Part of a small language model's weights.
Size: 15 layers, width 384, 43.3M parameters.
Training: a variant of Muon for these matrices, 523M tokens.
MLP neurons of a small language model. Each row is named by its layer, matrix (down: output weights) and neuron, and shows model dimensions 272-367. Each number is 500 + 50 x the weight over its row's rms, rounded and kept within 0 to 999. Numbers have three digits each. A neuron's up and down rows have the sign that makes its largest values positive.
A block is one neuron, or neurons of one layer that tend to fire together. After each block is what it responds to, as a language model described it from the Wikipedia text at the highest values.

L9.down171:595479520556519467476409392544478467500478483490482597405560479510559518412547498553539406492502480460421537529507471571615482432543524539483441417462492521586529484472427437458521557543498533549453489540474549544437486505535475542451486428600527503445546444524424427540514541435562517561
L9.down339:513496509535513354553390449587437513365572528422484485544483410377541468460526428533574472544488459555475539544471530474540498551521426469508493561534534473442453500508449424497479446359462474531507505545550533508459476483507569434519465569529559486519384546470445508581501481546525523447
L9.down525:531506519574491420616363516507509430460535545541523583437489426422454498396540517528519525491466441443480592481530475501516372582490510443509414495547480511411453511507584469467566527506546573433437437470491430426483476389478602494493457508509493620517466425444481481541530481531471451404
L9.down547:492479616517482545548415547496468455528583556519486503501484538573394468386500551505505524523517441569533603456525519496531469549479573599496540506510455521437495463466475489538452482476429546565522456525528527494456539438476443531533471561508468498583511452503488596449460554509503524478
L9.down642:487515525473532508459506475480491559494523438488523582531457586452548577533501419514502496524551515542495463469546506574534520407432509533606454491542598523453472538504480538439504475485588536591470500539483499506559538558498519406459482433504606637593559439482483454496381457502485538401
L9.down747:480442530468553401579546463557560509561472488485447507519451548521532503529483476529574484551528613489454559559494539487534501535429564543515420518617520401377515492547563475533458452446484468600486448521568471479522529447427583582538543453490540431558505557450482547532590513495489474606
L9.down775:524645526639439579519585484518530557534552477442525436454547585480562436424495507526571478531525519511509513455487509393467526488496491506418425540438473504504379510516491462451514535409460446519592458486500565459429498501531490423419504520505483498444491529483496530561472614574458498446
L9.down792:456458537487399637578486422502524558509479530535557603453512468507502476519459474400560562446578525512481540527539465457434505478473452569448528558489490544509486479508526524461543503391478575643433491501467560396503354564538479452501561473522469457551528444499464500544577548608421493473
Surname tokens (or their final word piece) right after a person's first name, in cast lists, tables, credits and prose, e.g. Rogers, Nicholson, Fincher.

L11.down1017:506563523552498579438594433532429464565410501530501496538465530540551526500518574444470493396537525513476548473509443515541494534548554478504513620480565508590462609486519565435491449459444565560543465626440426524498480509536563429445538566553462572574509513517491484521440410476496566478
First or early pieces of names and terms already seen earlier in the text, often in tables or lists after | or "and", such as Ul(san), W(240DB), Sa(perstein).

L8.down233:469544476584441488488403461539562413555507485517490618548513441502382522467469496530542579478469546471486574488550508448484453480503484459498469520480496394454471614530356500473500534661526508507594510464501506532544543428508518526527446448380595567489487404475464531443494513518504457486
L8.down341:354490495464454540588561453442508557570515489526455450631503560457506573504569471549536435541518560587454484549495584595490447503534533531461485568481478530459502469473461382524544527547534454462538482407539489539452459484418479520417447437565490610429442423543544487499468496474576482481
L8.down400:469514539490514565454482559564480497390505417463521445528535459450506543464566534443652513449513582429472465524516421489514629483541486440603398502503532455444454528528557523486461600477577444501557489502590348534473495565561459582482405533519485497499502495402519599446504529425552488517
L8.down434:395544614537580520482547333530601469492513466619423507567512557589533614498640544521512502480510541577494442498465479495501494459549514554479421496472436502482438470546482472612400575482644407467542453480534608448432484484501516443544557473506460515545449510495474540518558570472490490513
L8.down495:512438435548567504550444560428449567526473493494612557492479475407449507471475579546482594567456451507532563492488452482540487480452546569496580531465488521575451481475490537561530563554540608517485476454463499507508522558540591356530518421462565575436461519514445535505477447446435566445
L8.down528:575517450438572523499510427512506492542416450516527452513427523533449535485538416558487538516580532551465501473569496495496564565498538493498416530465436492490466499514505552521405471495599472600524496397501436492444550504529477469522450578507549511512537460488460478452435570559454496586
L8.down641:502501549501525568528429430468526442542545482448551533438557449393480533432554429480552509604448500552506457570497539454497459532565518541463545524540627385468549508532514449487578499467567482429498405459497509462487503595543457517570539524517546520409487571399436444552462552516508495492
L8.down840:504459549485550465447518442604531523532550625562543557518487525535558516430515540480618474587471445545585518583527489460507469505525526473441435563451424512443428520506446507434462494437462411447527488426475458541484489472505589516508588579491511475533455436507518529493508476504446516470
Surnames, or their final word piece, right after a first name or initial in credits, tables and biographies, such as Baker, Morgan, Carpenter.

L9.down154:438444586445514563526437339456426494461424487452500516540527449527541439535513483577516529451470551504466527494499590572462489450562563542534516469483543437604507490513553555541549571490450508432448539427532502484444475498459447531519435427391474526441440370568507491505542391514517391592
L9.down229:473417593515526522526454462585393480484396572460419463498496531459544498477545478570455526408506560489558472541510510480431403457441506426373575465586542512451443448463488514515501548490537445525508482504577634506492533489372485526473487598409480481530531470471393451481536521475544501450
L9.down319:477553456511528430560475458547480515437575551518549509493593554493544566501459461412548523584455513446624444473590409580566541488579549534434539526501448495535571537506556449535546504485531482514463560551472477512502467406407443407524400472520487435524515485504544384573523538575510623497
L9.down332:517507537508475546556467612478398543434427482396436533480476569464541543478505585444490542475478528420440529602516384476499561497482570612507525366548486465472500497542450604587489453456508454414490548530542531512595514490536573509527380542503460487528569509581541463450696506485524483526
L9.down593:554463474500450463468418474478500430395378587415445535467532432443482542529504611554496551522464523448514536533484489480518531553508415481340505422518514524413530525425492564487473498529498480542566523529499507526477391525542425534522452516462486503523530483472548560511571505556625452528
L9.down611:560452430535473448491483456521506519523547499451490522555477585498527422489466476484433529454567543514466510491554429512502424415539429468500510490565481483448431497489511532437569511515484472482508527514526509531506548546531540534431489453467488468533612462516512450526547451493518558451
L9.down682:583551535565483495537526519438529552515518544550467500513511551538463439514509592515472458570501475516496547476377412463460436469538578563463525476523499442553490495486415599492534453538441469386484543516410485549521484641428474541474527504459484525497448488480522513531549513569500454467
L9.down841:452497526541526494482466523484474470532510505528408463532536433515425596509597471491501452431557469482513572426532455505559487572512484483497531424601476479465485491521580529492507493487490454501519533370449524564589395438573438513455521450417484540387470504495442511534468504478592578479
Single capital-letter tokens, mostly A, opening a split word, acronym or code after spaces, pipes or punctuation, e.g. A|quic, A|zerenerji, H|TF.

L9.down92:451544536601406537449483500498541559442501541464491579465477436490430512500506491453545414505452516456443492470400529395536443551519469520445494436492480441399533453552603589462507489491497496499388486558560579531418528430519471427437514498444529510442541468384517457529497516493452503507
L9.down151:491545589488528579404491503466460490507533506470463581539529545532447440502518447500536548528595535535424424479470521495462463560463510480435514434526450467471463531588410447528362524536494490530493480553394561445478496539486596512472496492455507401466471474481462473464459502505528494486
L9.down241:516553565565501551568429474525502473523456559406511510582498595451557378504478537521411473556551384503490500516535558552614455471527501456473526380504420470514430485513519507577534476486548570536488566385439464580556477503615482488466465448538508520431478509536495467607506505510451566501
L9.down585:535537484520461443508462496446460506487508525363613474559524565512452481486465490445449466555516567538445548515382433515422473566511550520524553533499577453413489508564418512539403591573426510458500497522510477523447504488542462487531462464509457547502481500498548516453504511514488490467
L9.down800:512437451488540460483567495522632481485512556517479551551479465504469523501530574471413514456512536480420437492371356517480451462556500567558419511435459465586542537521458545522491456469478372451591574431577432441536447555432503491469461515481526486435508477557605469503500486457421435495
L9.down905:470448540489523490514537521455462618519449559581524517583469517440513469441502497560490487519487486545395503596539536611481471525428448489578498501492468513540552633519453532543454462520461484562479466495487608421574466534432434500484602502518442549528434537479640500486493504445519536508
L9.down984:429579503572652438544585575501484568494527588534532541517518487539517462492492605537533432545470509545453452528441537429552510498523541519509522583475504468520498433397451476462427446467542418538578545435484505513522484507454553493477514490402477406519595489491462496464539566494436577529
L9.down985:447599546507479463515433459474542439423477489480472551505516502492525354496596467555413497405648551467504491440546533512466484437400509572559418412488497455629551460456421402468464445576492485522538585525438445516659545487435540493406514523549430564542502552525448525495422464552491399470
The leading pipe or list marker of a new table or list row, and the first cell's number, date or year, e.g. | 14, | 15 February, - 2026.

L9.down61:501593507602486505526479490585485435476501540501552555428440490480530471472516484459495495495453446418523562432535517468498308445467488461494472385480584510473562520528431479531507462481456592554527521497475475380537550533493534505468561507520317487467511552512527504575505463486421447633
L9.down328:546501531509417525453502544528500531413431438498455494562461434620469486504354518497427575428423556540511531501493449528579457408519477531586579466523460535462472505543495472515537478583466448473485510497516394559448534596514501576428395507437490534460501553433495441492494435466459473389
L9.down375:493574641597512492558497501521508400543519593561515481582430433545573498470444454429459623524531461414521542504536485511443413447510507420510511516529500530561395513566512524517624560509406408489552521439535515457564543549408512511484528510490519557489577519484577330566400540487453440537
L9.down450:525507474636566528487497490391455509550499547520460438550406500552478524417436509491488479435513491376442477517382571462376497459385475456539508452553507479558502527561494469441485531483499401519586504524488461513480480507518493550464499514500391527432463520477529511498423496454487479567
L9.down516:542535487561491464504512509464450552532488445456502416538533495470504545526497573502410539511513442436521389471489474524557479525433470532423507465473468471604405481438493470526431511562448530438480492564457500470596593595516491462489492522577475485428521531457508531463567489567455492529
L9.down701:392466497596505455447419508476554533525467512501513491495520423503544501549601502455508478445472509431530440505475561535355523336434557524510503535572525463520517509545444469490512564554424459580500452493516539452456551567352467589580472437517517500439505498484482476466501479507488550470
L9.down805:469509424515441505480616529543579489516482473542478467521486488557383588436509518549467491504490395560465507448482505530485435533420531507534524361544511495558523433508478401508522504514544513570534524459558565563471526430425432471527546452464530513532417501426486553513455447463436592477
L9.down955:491462609460456566522440604476413599608557457465443480560529446546516462526521562573493485486605506503439532426506431535458509475535500452509431473540453470519426523460533406496530515433472586512439468463550480440532479559511482503522483529501451567450594567488447463547541541462430544496
Fires on a lone "s"/"S" token that begins a word split into pieces, e.g. s|ymmetry, s|ize, S|cent, S|kowhegan; also other word-start fragments (Sz, Past, in).

L11.down32:469477524480498535537538463525533445542559441474469547406523522547433505438476559517498348533539517494428447505500628521549496550536482464454381491470537430467588582377473552491480482441486505481525511474417443493500511538512425491494461442498446457450523514582541442390492404554497576381
Numbers in the first cell of a new wikitable row, right after the opening pipe, such as episode numbers, ranks and years (| 14 |, | 2004 |).

L11.down63:516466468517456539523497557498452488550536449452494492548565508524477548468536415473497433460502516427526477511513489395471515495481408560584622502530567492551540451504380505507373483531449538507562448428455510530532499553506415477448403509456478500441550448490536437548574488485438565497
Capital A (sometimes a) as the first piece of a split name or word, often after a table bar or list dash, e.g. A|ries, A|lwyn, A|gra.

L9.down11:475572530491493457525426607515509483520407508510501545548538565453455591457472450547510538537466379523470503575459545489521493530458514491490436443468494576472490414549527429406579510587527436540503471466494509459542480546563564516500556514545425521433466481416504612499524570498476487420
L9.down315:550484531474500470531537471438565470574557428522525566421494548436448544487485480550551429552536519525513484516553499580523522551471557454508500531502432556541553528457489480570538481423459498484388444441529609496485547544511479532492500485488621507576458510462439579571439494495561529530
L9.down368:514578482468514453569503422458452468500441579495501433500455512570570558420510563431485498622517451561522489490517470546417484550520534538546487441578619490490527555553669584459556488423531541613585512556477522511507550410547487531535451419562442467443579495519522517533531452519439512569
L9.down385:427559494516407485544456509547509524522512468511520538504493543537542544452504534517578512529443471474434425539477483504527500518486490478503458515540447501520505514481433489466578465512550519483419577469518572527456528467516465482506518391531471558523565528457472521588466436507489532517
L9.down530:481547523489549451468442484557550477528481439479535382594483493501471517483451495437485536542474457491518484499491469468549458546509457603529572447466515553516497493538449516543480588486467581496445476422458545464493497435600543506505503523517506436458335556504455471475562471502510588477
L9.down542:511513539441590521539560531480469477504548487451527514509518441571529465474486455497484502451546468503551364437417589498560530473485492568423507431430587509523460433448451488463370468533477496485512487533506591542448538533524463430388547465535467493518483538530406540586559502501469538488
L9.down734:466614463515474491507414367510425514504607532538536499498565456438507439529473445530436543547612510511518451461568426590476528512459534575567532590598521440485431476428538532600529477594476530586467524493451481534484623436502488481444468384498502463548472502396479509470466481532558548530
L9.down1019:440466546454425499429531525460539511454540485540483569515514440610429484572517586487440496487570508481525599450511399567513576510480546490621500467448483484488476553444445487503565532573486543498445488497488444483508507458399526448442516469514576481509559503569474480488438517458484493483
Words that introduce where something lies, such as located, situated, based, and the last parts of place names like River, Park, Beach.

L9.down168:436502506541550421421430484611490537499386442465537572408471569551524474537526476476540504531464510502512543499513572452591419408505534449499547447525481452440419568553452437490597561526546550482502463524405480511469547464460533430514531528462516535542444607480542497421489471532427462502
L9.down181:537510504493524508429514450427481495435490549569466522569559515468536453414499413525470503548634514513497533427552614486458486550481525467495472424597547484481452487518519493478528597524466494526443474438513492529485537440508426505423484548588574501523492535497476509538456558535460447533
L9.down277:485546510497555436422530573545590476513534465537494462485529493454550577434407504522521586525571537520511515584496579461511496456507500542414484525556516605479577524552447470523461494526474455538478398472484450492445474516557499522472444465593556491501524455407469512507524612546577460372
L9.down491:522492448499545455557485415428506464527477511501504494465532502593445443527461463449439531521502548547539457477482410458630535594500394482488461436391530417518450513454520487513413492564570486350520410472517436418549502433463491538491498435387457528507467536441512464422453462498510422476
L9.down559:453540530449506475394510394470458518501476521438403537500423438607508460566543555480499499442514592457470518606510512480495587540453538422534498403547480451572526521595491534437555457539513465426514539461429491510511499473504556544469385544416509477424498419553463507484544492421515475473
L9.down939:450493476485555514454531564549480434536600535489561583461451450453448503620473494542482465444476472564550454493561506560576408488495440496474528570560488541509502521461594489580484521465620494513360460397506449555540497534488503539545495540592459472473499525605479516516546533486594462490
L9.down995:555536528466523531496505482485499498518539570504523497515486526509396511491511528576571518525479481561432412528591457462535494503498505517483548582463436391507414489534526445490472518502489537543484605449565488464529480523421403492483559418480426549534514529576598562528507471488530575437
L9.down1014:489479458361576447526412494463472460447457516596515481520597537452555498527478473535505531518424496539451485498559474509546508527453513566594469437508565461362534436517545533473522451499532519548468554487470506513487572416451531446545533544478534534556431526490527632473597518569521601542
Final pieces of Latin genus names or their abbreviations before a species epithet, such as Necturus, Saltasaurus, D.; more weakly, word pieces of personal names, places and table cells in lists.

L8.down204:537484523403485465512529446505500555487457546434494514518453444538395500541459622502500555494549411543541438544514483597452480493571563472483469455427512529464476555467436550442507519630505406535530504414590539463580485567483529486507428497462474444571508474430497503497490505433540446490
L8.down251:489427516458425554484555499543505518513439500398583517412483515508534524449504456404472525539486592543446520593437593501528541500479490575465507483512491462489617476569514466410453487510502490537459484500496499510521509588491486502461568529563515464516459553450555541497474447529514560489
L8.down266:472505455508569532513524458485585585558527483463533485466568500515463454479452488456450463519509557497509386488504469564471535484550518484561572478492509408441473382449380474508442429497516523530514517500532493502523519540478479536569609397435490462531449446378450454461556435469573480518
L8.down532:502533553539427564439509478484469423524534629445435577478445490472515410573545589464457517477522478527542495483583390497475486516505575497455523448485514543460508463462529531511540553519476422481497539511509466604376443499493491437513498445452484461531461515481587503586560464598613483394
L8.down869:478528506467428550458454518544579528521533503439513446466475429534464500473464573544425530445479485505477575418520545568558498552485408581418476443520505564486458454588410432438565506458505498487573494507453518505502536561497512548547441491417448402480430499479478486474454520544606351512
L8.down919:447519524427582468496532502481478602492481476534488485501638527417505495455486499505536575523503515555516478450538479568506572484548573450421555534563501493467515511411607475590389523485490541474455487516448480481491446525450587543520466429515527527500495509452481514436561471543536529510
L8.down974:544519618409469487615520504483445541443448512498530453461476511450452443419552528544519459457483499515526474562471504444519532545582537453393406486518509554452508506480483431370433515532509469474557497533543476456552500508443552469501383487522548442434513566485479554435551496493526430522
L8.down975:530514461559478492476412541606464473539480457562437456494511383525420481530520471496486451447590514357466509472499549489492466470505398462568458523528506489474561592437486529531567568435499452525531510466464509464502501532408485550494390416417486530501488482566545486516517493546553520544
A lone capital letter beginning a proper name, code or acronym that splits into pieces, often in lists, tables or cast lines (G in Grumman, K in Kwon, C in CQC-6).

L8.down15:531505514434522509446485518529531415433583529525519523476519572476481529411549536467539604482437525499489466496460495501554538514408569577399486612468418518527458522617513445473520456439498467509525656433465506504514412591485556538494511461483450546440370514482427423404542493482536538519
L8.down221:615590584450495503529553416548495534558453483458529492537478460577543467568522439483564516424578519539522488597471501469494516406391482503434511457435493460500520544461514476431535468486485593495536514529505497476442485465571536529458542521545523476506579467411538503556508460489559469475
L8.down345:480475491561503450510516374563418509505443444577554482406492560490560551443556543506564547520537506501450481539610562503563431522518459531462613471447577429500529546482431498486569446439484459475493456489472518546477488481470468448392446515507509479547440486466495575553495417490576417473
L8.down407:541610508491383544415573432467482555501538448511480563574526466556505454518538517416499501543507563389400537500476491563491417537345441511533556460469470528512502450624503505358513399482470482475526526543472527537543568478466593516504472463525521525458596427475491563514410530544454517457
L8.down461:429429522465471553468420566537528474516473521488495424475503541518497485598459515501410439421566545544459497533565501622469478505422496556526450533504513462544474464473487484509500469510478515500547549535534549518486494459483510505496482451558530451505586558499480487494478584531494483529
L8.down661:532492440518576384491543511394513458510450530548458527489496548477515506498460482530499448526421466469493425567557487452551404401526531465490540476379569526591521484480587495528498551546558507454405511450485538512426495521460501440484449524494587499464513523427510510520460535437528508535
L8.down732:486487487411429486505421471362528481475504464525593542546482454541479500571538502461494516508486549458450495499568455509527477482475441545491394427545493596499494494401464554448565455517468515541452490475424440438449511463415416483544490516409545518443448630451531498439416458467509445460
L8.down918:511513571525450460540471433503420521423447521542456479477549574503449500451541456477620541509435450521523516544481431506544538596440527547520488484551587517484549457534388519437461487511508433476560513496552422496508441468623418489494470528493437498564554591484430542496488485598507462600
First cells of table rows in wiki tables, mostly numbers or years after a pipe (13, 2006, 32), plus slashes between coordinates.

L8.down124:509515521464504530509593521578515586521427474603485447523482538493504483478641626449568532473528517582427457534543473494499534512466451456447437499559495596489495559503506455451545491497489503525531442540559567583631534471477465520494432450455556549473473491466477533468485505494634506397
L8.down128:482512507405440447482492447535479515535509420462470487500465553456548499563534537500529537462631493426438523510434499570497429364536535442468559428425458453457480516510544473564472522475530491478519553536439537532477541470535512463471508617427638439530489482412472519482454599513565454468
L8.down148:476578426427531493508488485485528529439415467481533560599493535433586594483584496388551483504542536466519410490507501482511552456564518457462461436529579452496498491560618501519482443511529468381503482522532556446533498481495527623477479501452553549413543482470514543515398492468523447427
L8.down241:584560520545536411494455541545517512592460526480634492544520505598509509533557432492489539484546517566487453530521506520439549450558526562540474545416506482558565597495521457514527377572438549511446480524488512512499570471481542477510495506570437438501527478457379554601549440475480496539
L8.down284:602558465467564474367511483541540487494434532447599477479446495481472481503545442466503485479586567536480440518484525431419548519497530527492539566496521453516518537524480514535507510494449498458443535518446507448462486544491541512536512554507463476465439547417502448538474457560537481548
L8.down317:518502491488513481454456483500530481500469474464505540430445533576546435436485510516499510474515506456449449473501450501510510483495518571534486527493502491528541521541378408533470416527445459516472495571554463574561541488541367469526454543457598510537488437527505524406441488515545588510
L8.down450:458443485465550479424469552358445445523541474577511487585469412396476516508555483562447553534493417482478504537515456515525473563405450427532536488445381510522510494540474542555512514544527544395425535515519419591480574461490577510472459494444528445486514521501490429505487403648582532537
L8.down658:454478501518478460558573497487474617445447452546573490498534405452367503495542505480567471545580414507478510524364438553465597522553537472521519466483485544584448443423467536389468457466473467544611556524516592503539516568521487459468540536497553580430518476487482565510500514550543481543
Word pieces inside proper names, mostly places (towns, rivers, clubs), such as Rich-mond, Harris-burg, Grand-view, River; occasionally numbers in tables.

L11.down149:513495573556498532466506463468456545578503540517493500545576468577391539576481538474510629434493538490520428497540506534403491454503444539508470498539423466517499538522520528511616554419424485541438492508558477431473422575412428551435475451445476462604507474400548429556509553476469483438
First-piece tokens of names or words split into pieces, mostly capital S or G in lists and tables (Squanto, SNK, Slap), plus mid-word pieces (dis-su-ade, Cent-en-ary) and table pipes.

L11.down712:579434579469509518498482420463480484402535499475536585565511406418505460404506508572499492545549550482476556545628578515575501633572532512533574432491453423479505444541465557518576539515487475498456564458569396433593504420520443507438479515474543532543512481606462451505450504507532496472
Pieces of Latin scientific names, such as the period in "D." or endings like -us and -ium, plus separators in infobox and table rows like "Website:".

L8.down64:475498547440476461437451504537449532470472424535452552541437525411500618501446566431464511532543498493464534514428444484518452473488530446482505553519518516567497509502543398476448494559485537445567466622491535442553510573518537432477494580509621510415401447566515521491520567518530458519
L8.down169:412533562443514525370522500485492535539438532537467462524474534479543455403572566497488559477547515413484602482512524475540433519575446464466445535416502488531493418476505468496568463411565565534605497609520491481438551517505487474520562435544535478506526523566302609442502514505458508476
L8.down344:451579511453507498487451512440492491551414475478500554599519474422535565498590521525534486482530472491422524539443417474406448609513643494505474470511379468583482536440490506487532556590486504458502560530472442538543552616473512558411462404427477408376506410508490499451512484538531419485
L8.down395:411632617536435444456525551453493579487495412465481605581494449452470629516593623600508500440539447443401528596539465514534518516544535431471504536422488526435435549481492557429520473531502478473483498531393467515555614494548530500488529429516547400387528531522443514485462587453592529555
L8.down411:391501464494532430509424490565583482465511379561517404507520539431566562480496547548419504514523492515486480508492528523559383526540486527465578476566500537582472484585477525496536464514460474535525495505436541488470548515528479490562506558484531506569491476400426404519543558517432532430
L8.down482:441440556501363535546552532504550536540460559548379427572469514501478490499512473396549491442489530507448419457541380548498501551566525405417478556512477513447553572378494437527498459481474523582473440466609479577434478499440514470615529466545500556487518461449467558434502579457538453501
L8.down622:419494530444457464489513525565466491425424494408552508489472405466564494505524474425530497530503403329480457439437436521564496540512412463469549497513510505502455536439655406400627447468508422464513539517445484488506504502395587487519496512511501531476479526431485542500481494448539453482
L8.down981:530493480548452486389463450511444496465515539498471540528502549466524447474520467462462513546498496492421454506481493475468474495533573466505528573516454488436552524389455394521428429559535450485556423465480620518502522411574467567493460455473507450412501523464487497519545455522493459446
Inner or continuing pieces of uncommon proper names and Latin species names, often in tables or lists, e.g. sa-ban-icola, Vir-en-que, Car-val-ho.

L11.down733:518475529535512552514536534468485487531488569521633425509443579490548457518457550565509471529529460584432559508464497456390472495528539443458433594525506551534577500517536427423540441414543500576633583495503395525411405489602447441510539473490432467567515534470513515554561458557498528447
Surname tokens (or a name's first or middle piece) following a first name or initials, in lists, tables and credits, such as Moore, Chase, Howell, Flanner.

L8.down120:514480543507458426535442453545521504365380562528470587452533519500517413523500458386517524497595510491426515560513443575572470528565476489568489447451512525536375459572569521539447454571526441491517402535451451502478537494577494514546520565508428492481456537497450472525514504448531493535
L8.down290:424477492412561403563527485477492452534508496551431504395421439471548514615446455517488467415523490536497461312547578428559527545523487527482461475467469505497447538477530505580525543562595464487517451516438540529530613472548473470493392491483479554472455464530481491510577589505488480534
L8.down355:513558488482523518461495424391442440476474489548464494550459544502494415465434539481374547514515572472471508529552592524623592545523476481539549417547616491484434457510468479486590509551473535389540626477512432467559522506508494530492567529485518454511485525583516546495579521543541526562
L8.down472:555472480500569544484561427471521520500491596413578527488529500560488559428459519479481478513568497516486510472453564510506425546632422498462410460478467498444478557494499469570470497442574371569505481429464480459608513479530510493435472503502474470427512502465412538513529540526474459432
L8.down501:419460460369465431530515634446567463473576500542485515476435440502528523495471454537456511526463529497525503441462514476543470490476471544485476561654535428440557431513518416447447475509434462526508460555456524519518521528500588528527545451507478480515503571457437529528419511497490499423
L8.down579:534554513473500521502450474493477409507440506417510493578500475556531396500500538404487411530554397463561489494497457388568495590566499486503518488423496486537553448454523497489496464545502544425467523587431488443549503572478482507596464438400421536457466561591477465523523532501470550425
L8.down691:530482542461585563531479509505503552415508425576419482430440572486526451422444442508603475455543496512586472484482469442518491504540536551486482522538476432513571540440542522470517497513446469387508483418482414519441464515517554502487548518535519508452497518521440478566543436522458465406
L8.down787:545639585486511497428487477568455453504518481514482498479520448555589447525526607434526516492481473410564588491527491579538456491463464540527455522489518575500446536482525434439494546549457414498502467524558470507452423482514408408492459460552585462495506365547452494512437453499578507394
Inner or final pieces of Latin genus and species names in taxonomy lists (Fig-ulus, Salta-saur-us, Flav-obacter-ium); more weakly, pieces of other rare or repeated words and names (diph-ther-ia, Lu-ns-ford, Pest-icide).

L8.down8:528433477466556518556548472537516541580481405447371501557511402369515539548620589503449426445557468517541453431613481612406514527483505449452486456466544452423444429586561471516519446593538511462574560476475571478570518459471526458518386451528584513461555477425531441522539454505476540560
L8.down186:577534471576508610478485499545384507524482509471479467548424475384505510512513481482618494540481507538631512486487498501495533419519497522531468555464477589441533472471444509582615518541572593440437487502529548486499416415510508421540485536493524469534413542551525544515548482492478513500
L8.down286:568452398537492629543504496595495569542552484527585534484501502450472531514575405540515508385459546488562518532506544573438488476428478429537517545564540499495495425579442479447503499602551447460451529556476513533497576479442518501456462540489529520434564531458523492509531466562542547500
L8.down415:465493488494581553479516543506514513485531367523487462451495526536503539524427532461522520529514493492517470562397476535478504523456466516376483516560441510422533447574484539532517529468518543562447475441463549492541572543416579433466365545442366465498476549534487516516474576423503561471
L8.down475:480575476566552559501399452552443569536537476523535466549493452461540532523469440507493572454533568527530493486495470461503498457558486502394477460501466524479553498483528458480504532546478552502569516593458522487575572482610562470500478464557603482535450671489450545577410459445551577493
L8.down647:514599413419448512559511517516546541596429485471536485514606540400479575429584500498452556488441503549574548482546418606439466537507480459484565473456550484459561496486425571498545531589420488551505445494533493497434541506457388543517487541487517531547458563419381438477545497503454490475
L8.down747:534520455522544571430387533539499496489549478515449486478528481538501543507485492517468449429606565616539577504505463536569456488564538593449515461480430458435455509506427484518551534526451507498549553595512526468400494586495430485472494511525539505438509588540467508487451473430513497608
L8.down912:527463463491516547491432474503507503506446410473472546543479480428501505530567473513518510525470533676521456453478583506596509520528498548411553424605416535554457502477470546519542471481457530515476457538508524451584508636499550494492518559461533456502483493492403528615492488497508560542
Line breaks right after the closing pipe of a wiki-style table row, as in results, filmographies, squads and election tables, plus occasional numeric cells.

L11.down957:467435526448510506457427569470525565543542404555376476441514579475474436495542439486515515560388481502461477548536561456455579543405547554463476524517443513513481502466526463573489487529482514441436477543454544587509518540487421472466481521504478505531485531463497482432401492462465564463
Final word or piece of a proper place or route name, mostly geographic, e.g. Pascagoula River, Huron and Eastern Railway, Centre Hill, Ashton.

L9.down106:515463468461511539527432582542554560495457568510502505542498525518465500505492435515521532496569594576537484544520492527497454512426508389466530564365452511440446471539512549554555494438456492509550525493473459545442546492539566485508591513510425553509510568527483449453418550469505531498
L9.down377:467531540466519507462611569465495470475446481533435445506503438540581485429435504422515556555499542517596554484501474464503531456409484516549540530540636395462535495480448504547468524432413440480497503451494553367538450505421466509596525508483492514517427469523485508490535535529474473489
L9.down447:591556560488455541385520599479460501425541414421561495614487524505469545489454412598441437412519496473546502499516521523473490561433431568476516511465460462587486502473429467505455524581487500479528603528530443466485459586379566510562488587466389502527556540498475515477546480544507489548
L9.down620:490520520459486461524476503477519442504501422459561461462496570426596541486500467498456546488567484458439522533501428472545499500488519528457421570503456550581484478597422488464497519455498504563481489405469446481527448556439576395562486577542510410460418448607578492560549520502497472430
L9.down742:593424501533524503515447469493515523484549553473550524576433522480514477599440511530483401461542526497484515537472493440556455516462452495430517500504396587572613428500439438581533513508492519538467493520476497378464510481485457461551567576562540490474453466518424503591522495558518515491
L9.down745:548560539548522465453547427496476533431452456403491481552430590424520461468441498539447398429469543556470499532440498598472393539530535558418555471531503481500465486475565398411573509537535505540458587468511488473492488593502431459465546491495541450595590514461468514547527636512541549476
L9.down890:505539597621496489514492517493511403535596512453524524520589595451560466526512554459465421460491521501486575543549463509476515518447498524432489474605493500576473481597507464528428482529498526479526484415466520512486437496441505508502460391577428627523551469398458387620508554495502572508
L9.down1017:553549462554503524526488510486503561465444505603626463421478584369550438359496503536527512488530552484493468591539506495506547493507526565602478480414537529421512423474462486525342526415375473483572485493563511599531537430528537532497521607536455537575468424433573537491528559545432484540
Opening token or word piece of a multi-part name or fixed phrase in credits, lists and tables, e.g. key (animator), Tim (Maile), Hold(en).